Part of a small language model's weights: 5 heads of 64, 316M tokens.
MLP neurons of a small language model. Each row is named by its layer, matrix (up: input weights) and neuron, and shows model dimensions 0-191. Each number is 500 + 40 x the weight over its row's rms, rounded and kept within 0 to 999. Numbers have three digits each.
Before each neuron's rows, "fires in" lists the words (lower case) most often at its 100 highest values on Wikipedia text that the model never trained on.

fires in: "as", "to", "in", "his", "age", "their"
L5.up615:577560446551440551488497504507626500483557532529480488491444463523460519399502449478493478594555491451541518508497435485520516429530562470501554555496502533536484569414497446461453532502531489539507465505547426499538542470534482485478550480537488467591473537510473514520482537489509506544476516530501426494539485529456488560564404524496444508543486408457534475549487477549506533515496482487486486457464472521507511505531496444370473494504501410522530452511516487445514478520514464531489533518504468444564473572508523535471542486448538417526559506501438478445511514464517499471

fires in: "to"
L7.up1563:547486477503438480511475452526592449567516525511499513526490437456574532444505456477478490465466464499426587464567595530590514534455453529539574518441512476533538551518445512562516474510467450466497427495502505507516494513559439464384560509499469479499422464436509469465516467475548524471509427502490517516538506402499413562503505546494514541500487480540521468513464511508452455456497550513494529453528465475507522548500454520443503499548447568515456478483508493529589510494520421463575519503535472483494470492478551500529527495466519466478438450507548466518516460548537501462

fires in: "an", "the", "as"
L4.up400:525524507438482498521438479403467545504498414496502495523473530516502494500537509552501493518536520514509537538468451538476482534509498466480574491541455584458551471426523572380482504504536549457520447549595520454501483448490490447496457513484526518477507508526467542550453485507524427513510481562481501514497492459508551481509548434536477471544488483481505459520507534514518624531524444533479516578553468473493493496563452506493504552447518494580463480556501498532531432508431493484519485415572534496543501433533520511537373461479460481528506582489479448501571441481532504432

fires in: "and", "to", "by"
L4.up1028:504507457566497520475447554508503480547476515510508602517508530445475430481518460462426536493537499492476466457508526522534472452453428537469444443501466544515490580441529449471555512486424513475507534469579528505502557495433506454557574448534477544541479460555511493486586438447450532514491480507523547537504476488533460516511488498440500539525561570467563499584494480550460492509479552527491566467500474500581495483446469553501582570542488530491477432501475505527473505427419457428501505564507493487550463452467517464530519494525525479461531509512467412479531516539498504465

fires in: "who", "peerage", "horse"
L4.up1467:381454466552548560543488484476502508523508478490525426496517528549455478529504460501510500509524557525476523508531432409507474509556495588509550523471523452519513513425495461511486492447552529518512541492496531445513469479597555566564542482498554404559491485483500513479506493462534511491521534484572462436523476524485431455526522467518470484520578504466445473541489539471494550481520509463449508514520511540465514488581540475557550602442536515424468534485508505542495491512450474524497503491509465516465497411526535510462430518455464408471510491560536429543528508503431463536

fires in: "an", "in"
L7.up1467:510458489431477514484439562485561414505544529367482453492456495479472498454540490544510429513504534512500486593564511473469437517488563524474438523507510482507484521572536469481570485515575535472522517543528499559530502547522558502460486507485461555504436556513547501522431483530459469455497533486551498500460450471521529578558407546534546546504494440490491534433522515516554562491454511459490449508513522472416491520500523555444575565478508482513534473489491501481527535470487534514441480414523475560541487504437495529497487510474460528479541512446533561511548543434515518397

fires in: "in", "at", "the", "that", "from"
L7.up259:422489545554370522543533503491498471579494478499480460527491507430535459472512486483542489466567528475489542509509559491464456534451540517519503505482548426485495490496532460505515435436520430490530455510452527439511584485493483514567498472430484510442444479486534474467492449565460606518462444561509469478521469461531496541542495539499516499469454492544513498495511469425602524534510481484533466516494497462498433479476478506554501474448468565532481522451508526460469551496540436525564499561502547526418493535525463523476596473580537461424494519500548465526475524584476531503

fires in: "that", "to", "not"
L4.up1171:464576564461530507506547559487526562561501507495502465533487515474583569494508492523448448504479535525482461423558551477471459539496513469508491482453532489518543429463467491487477529539540444429506585473441487502486527462476471473458424465579543518508477584523484489453512431516517523495406538482557463527402541480552525499473553504497509448446515503578443419581500512518465514489463541478490465493502512525475564408474451448534491509473473603502543441492475505570484506478508507520571500468524455482506474420493561512429539567500522476543516526535486546476438554549548525514

fires in: "to", "of", "all", "from"
L5.up1277:478491537586446474464508528495456552477487463511501434536470499465600506557473520483511515476463525469410532485486462455442461476529458515490561441528507415481458511514409548484494454464605485526583497469476489533492511522514435544459477529473573487495504574480424510547528535523497541509521512444580512533462461520466467523441487430508457484487496420493604520465486503445479456483506463493486506522467447587497498441461535458568506490576557544518521553536390540471559471528491550498487449527464425510452440545507531479541499570479556484479550563495501467415482522503531508509

fires in: "an", "animator"
L7.up700:494468455539460519506505511532572498497498550497477498517486472457540514459509523477523507525488450468506450431592485480558511458542491480466521530506482464471475544477611478492546529540478507470502466530408542509535504486483464564497505559465501521561444468465470532528509503544513467466572443578565457485471526448537516527482559463480554392457529570528486533491510493434541475573530467551430515547488512475526480451489553474478532439471474469425475539531478525487476529527459463535560577506505574506564524503485499534486544566505490451486477540540543496458485580411511450550

fires in: "to", "not", "would"
L4.up654:470565504456495480454529508471571452520484525461379560465520527586492563538523476437512577502509558535570596489487428457457536506575473472474503437473562481516497443557494492506505431454488578578516576469491485493490468492567499504424522531554540499529431531517406427486526516543501551518545525473498548463495480546475449509483471576481431424528514526537465512536447475446516507491431552413585437519545415496515480477489504539496562556497505517443514506548443517505537500499524545534542494471491479468522485445545496559496513535514504544557487465545481550426512487495511447488

fires in: "the", "animator", "her", "as", "his"
L4.up168:517443520567531513471490542549562527477494484477448493443460527438534503547493535414467454499491439530512478485559500430511499483516498496474487455484503476517521514465495507508458496485499469512534538533448511557593467540516416508519535475525450528436551508414508586469492443485467456499538447451500530552498466552470493532415485383477573565544549436516482468512592571515425540484541492562548473514571498444461490483433531503484529553449407510520506501510507504565511494535497482489440481490485416465544525483561492475498541539486508537420575484552505512528479501441536466522

fires in: "to", "of", "at", "later", "also", "with"
L4.up745:495511491451483455442517518413486506550482487505517519510510462614519468532491543524465419592488501525469499491461506516465564491473518517514574423468541477437501559480494486528566599418577466471481440456447488522463520552497513487554502486475473512429469510516491515510473475459537491526464468476485430470499537580513460485503540493516499483456465557524582501517471445480542483489476551500565603508485506535451483406533459544574464520462477499552464469466527503452511430564510515560521420489516495443511579502472479519527524512498503519537578489485567438406501492535497521477

fires in: "to", "not", "known", "such"
L4.up1113:515571507499578482485552481475510513559535549570440552549503495539440547581485495552420432518520474496491560446473573547471551518525492475510499513497518437455530504503508521457489500510542485498484538489541408461501539488482444486472516502468518428529517499461459484557488426519529504456510520503530524454450487548516527504502459534506526430457500538610578457452526419492525470478485496460548500525492452515509483480562551515524551527532466508489540443539566487541472463528521446553547452433579515478475498473510592410528450486588471525543498475522461492443464515515445564466

fires in: "by", "to", "him", "them", "with", "her"
L5.up246:565468425520431524493466475526482558492483445527527483466502495565543509435569500483471504528428432459504518428469519569451554444463552436651527512435516513470547547528538505523475401530534493468544439514473521509548526523568519532396472488502499454445449467629489479479537555449520584462506470519473449495518480480450522518460488505493440551461467408473522494529494517496545466514519386479489496507433508537541486490465482508489531479508485562485457463483558474513485559538435434537533508521496496477503451476481517522545495543521520509567537524521509521515453497563505487520

fires in: "an", "another"
L8.up794:428491534496410528473524574539521444470477487565545451547521515521591499502431522507481495451533475491511547471460480533475578468549494521500492461488474452529529567512582526506574451511518530470495505530539552518493580536455434543450481505503534472539528548520499565478490531476458472466509466535506523475521475458454514504466538602525423557443587498485577545486438551453524595498519451479514492557507441481483506472529505478538455508469500496530433513497534544478429468467481495477446453561543515474524515476524477418522450515501523564467543506543460519533420507421481494474

fires in: "an"
L7.up880:475536490522466535477508510478528528522518546513535535521503490489536535401451543489458462514456505434502529510474575538503534438544535532473509497573533487493537539409571566496479493520516505444474440598470554557435518471530474508532472453494434532450505562525501540456531455511456503449447542512509468476474442491552528562542488526541498533508506529465472584497509504496419531504422522472467550489529517471444503458488493513480494446493506555462534489546558525448432499445485472491506474446496502467503479457535547484503504532532516579498529529447508443472516565434501473478

fires in: "and", "s", "the", "his"
L8.up324:479492519460553516409552501534516460541584478523518437569564497500560539443466503445457496527448507532505478442483515534464446520526538379509517468433578468460483506414540547531509489489514440491419504516501532515544449476436449451507418511497536461503521528449476516565542542521541459445524520524517533451540531527462473522510497449522568509535506454516474525503510538427559483452483499556449517472494496525556456463526555473502548479463432514526530481490500514508479492488483502541506495493565505444475473498568496511517478469487532493449523567549553484502415558482526487470

fires in: "as", "the", "of", "with"
L5.up1442:550489480556529566511525465475497471501490425501473480564497476561539444515489566451540453480501567565475438468461517457499475518517533423499497522442471486479543586516475447506488484502435407516545467465429536533475480534524498558493532489494522570492532532440469512531460474489507513453547471482504483572407439507418443500477479514541497470501559444439429537492466421508468482513548503588467541476495583476529435479441534507451487509519472471479529490509524472539545467510473501456504461503503546460500483454530490560509520484505497483524494439424491502536505435504505514471

fires in: "but", "when", "where", "that"
L7.up39:513455546442430487427456575460493569543493496516458466472526500448518524522500504450465538438503489505512490546529532507514485502500527516485521540436476507448487448495516516470493496556443486440484527529551462565382533514413453403513513467478449470511505497528534538494508504475493490482527512454512508539439518549469515561527535552542504455467537469581502468546501486436452487530554489474513439541560540497524542495500461523445494539534518582509494535473555533504507463549470444478506543453474587460456515571445562482447493496507526438448499458424513540531414473549551488528

fires in: "an", "and"
L7.up168:511510497406527502592435568510461468527421448519517526552529490527518479477456514466536492477466524520532489511509560563499526514543488528527510471548500537545541583496554521469456521477517475480478461514536517543468500544545444517429484427434579560508511555461445514457486517548564453522493511539497473477519531486511439550503529550569455523529521522509505549457538533411521557448525494582494532467466423459493475469488541484422526491528525456432475553553510524571431517498506483568495472452481500463456448497544468454475464469548557467492553537518492524582506527545527473555

fires in: "as", "was", "been", "director", "the"
L8.up1422:523534512460483485422557505470557587526547476508461471517527593535483491511541444515492396496486473519526553491518436500568517585464503556483553455516529482458546448490536478447498565453495547452456478477519471493561492532601475550516513530575451596548496519504543463551498554479514494508507534472428477529494515468543475540477485492497563468445506420446462428501605502492455499473512435519475457526554528493458586524482452534463442503488473464469480542553553505437523516513426510518476523531511489456532555425517501504479485479576470507491455478582508506491526480555483446510

fires in: "a", "the", "as"
L4.up800:502476471419484524462479452403526505421500479486489516467443434512510529511536592509425502488480487538530455507530498445417493438523442541511490495530465490478497456542456492453438492518535499552522452465556486586485477498554523478434543524566492576407524482381481503506527565478482449505470479508527508545486545472491495588491496518487517504554519440535476466505548546463541525490551516450479469487523506483513541498532531496512584553515555523524473484407529433532518525498460496532521453481504486492523532438487484476515579495515465518520535466508475559478504415506561461463

fires in: "that", "during", "this", "to", "the", "he"
L7.up1224:418549528551499531533540493484536477511500495551496476453511469450531480485507568514442545528527472431613492493522560524481470563515504503585467503489471470466478516516524567570504467489444439494501533514422456448543466483521471551538468530498442489563507519507464527499534446495514425507454464483533479475526537532540524505466482550471513439500484508475561406506477468466550522544481482491536442467557510524452399514523507398527442533454559488523466445490528474491535435454488439469520526564537520500500416537478537470447537459461557461497510505504426501541499515538494539455

fires in: "in", "located", "of"
L7.up466:466500564522496441467478559474481511498531512469534484528486503461466506555463528517560471456493558510524529521491569559433535529515535510461476481574463501496510558630459420542514503500557510466533438453493476528495512559506454530534527552466475539401497557510515458430466463472488467475476472492510550534525469532458470552563500451397508510503460614529480525485493496489492527541544534510524576548438501486461371509425520457551476513548437461521477534465388499497547529536528519526537529504550471460515439588482518459466494481512494513526536565467488511503475447434507473488

fires in: "this", "to", "that"
L4.up905:425481515542494546477495511607506517493554549521520497511493550427517536454483512485499438544463547459545536502479524505479520503524480435590499501435461520438555494485552506516453509525467469516596460440486513478525465492459494521514506485449419478507504528542486529502596497524566385444456478510491448530459502488482542514560513529509481550499449475495533447526593477500477466533555418474548471508553543489517499469529496524530474498459507442447491484553528541488430515530551501510486548477569491518544420532465533479524550580415536495536461451456510548511555431472541576537

fires in: "an", "animator"
L8.up703:508532515493463535566489477506524507503516560542523476527488465541538542481454509479499469476594516566493567543454567528480510529499495557506451463539549525527442541487472546569468442490458541513492468541498440462502530493518442479488562498537537474461600499524578474467495531431492504410464571550474469541490419489567529556441464526547464482483560547563473486567470510458546573479497509443429472556503476471462512515580520499540514507446477505478465488440571525516434509539398507475485539463511491553544453510569526497531487470443440509529526494475465515545522505419440489472

fires in: "of", "have", "all", "with"
L4.up645:478448531455503467470516452489468551525497436528418497509393500471524411563516498463479551464419493513519504526512439476445484509527546534563490510459469593515479476510546472578457504499512533496428466517487485508530509502465492548572528532490404424522515490502508502445458568488420441548533472513533500515493496525481489491528481482464500492420444412540527419485481498546511526523508479475438555554589478449499449528488458448577509584505564471563583519518402493541554525479463432481504479478542542521530474515452517547434485509501497442541441524559507539521562477468490510524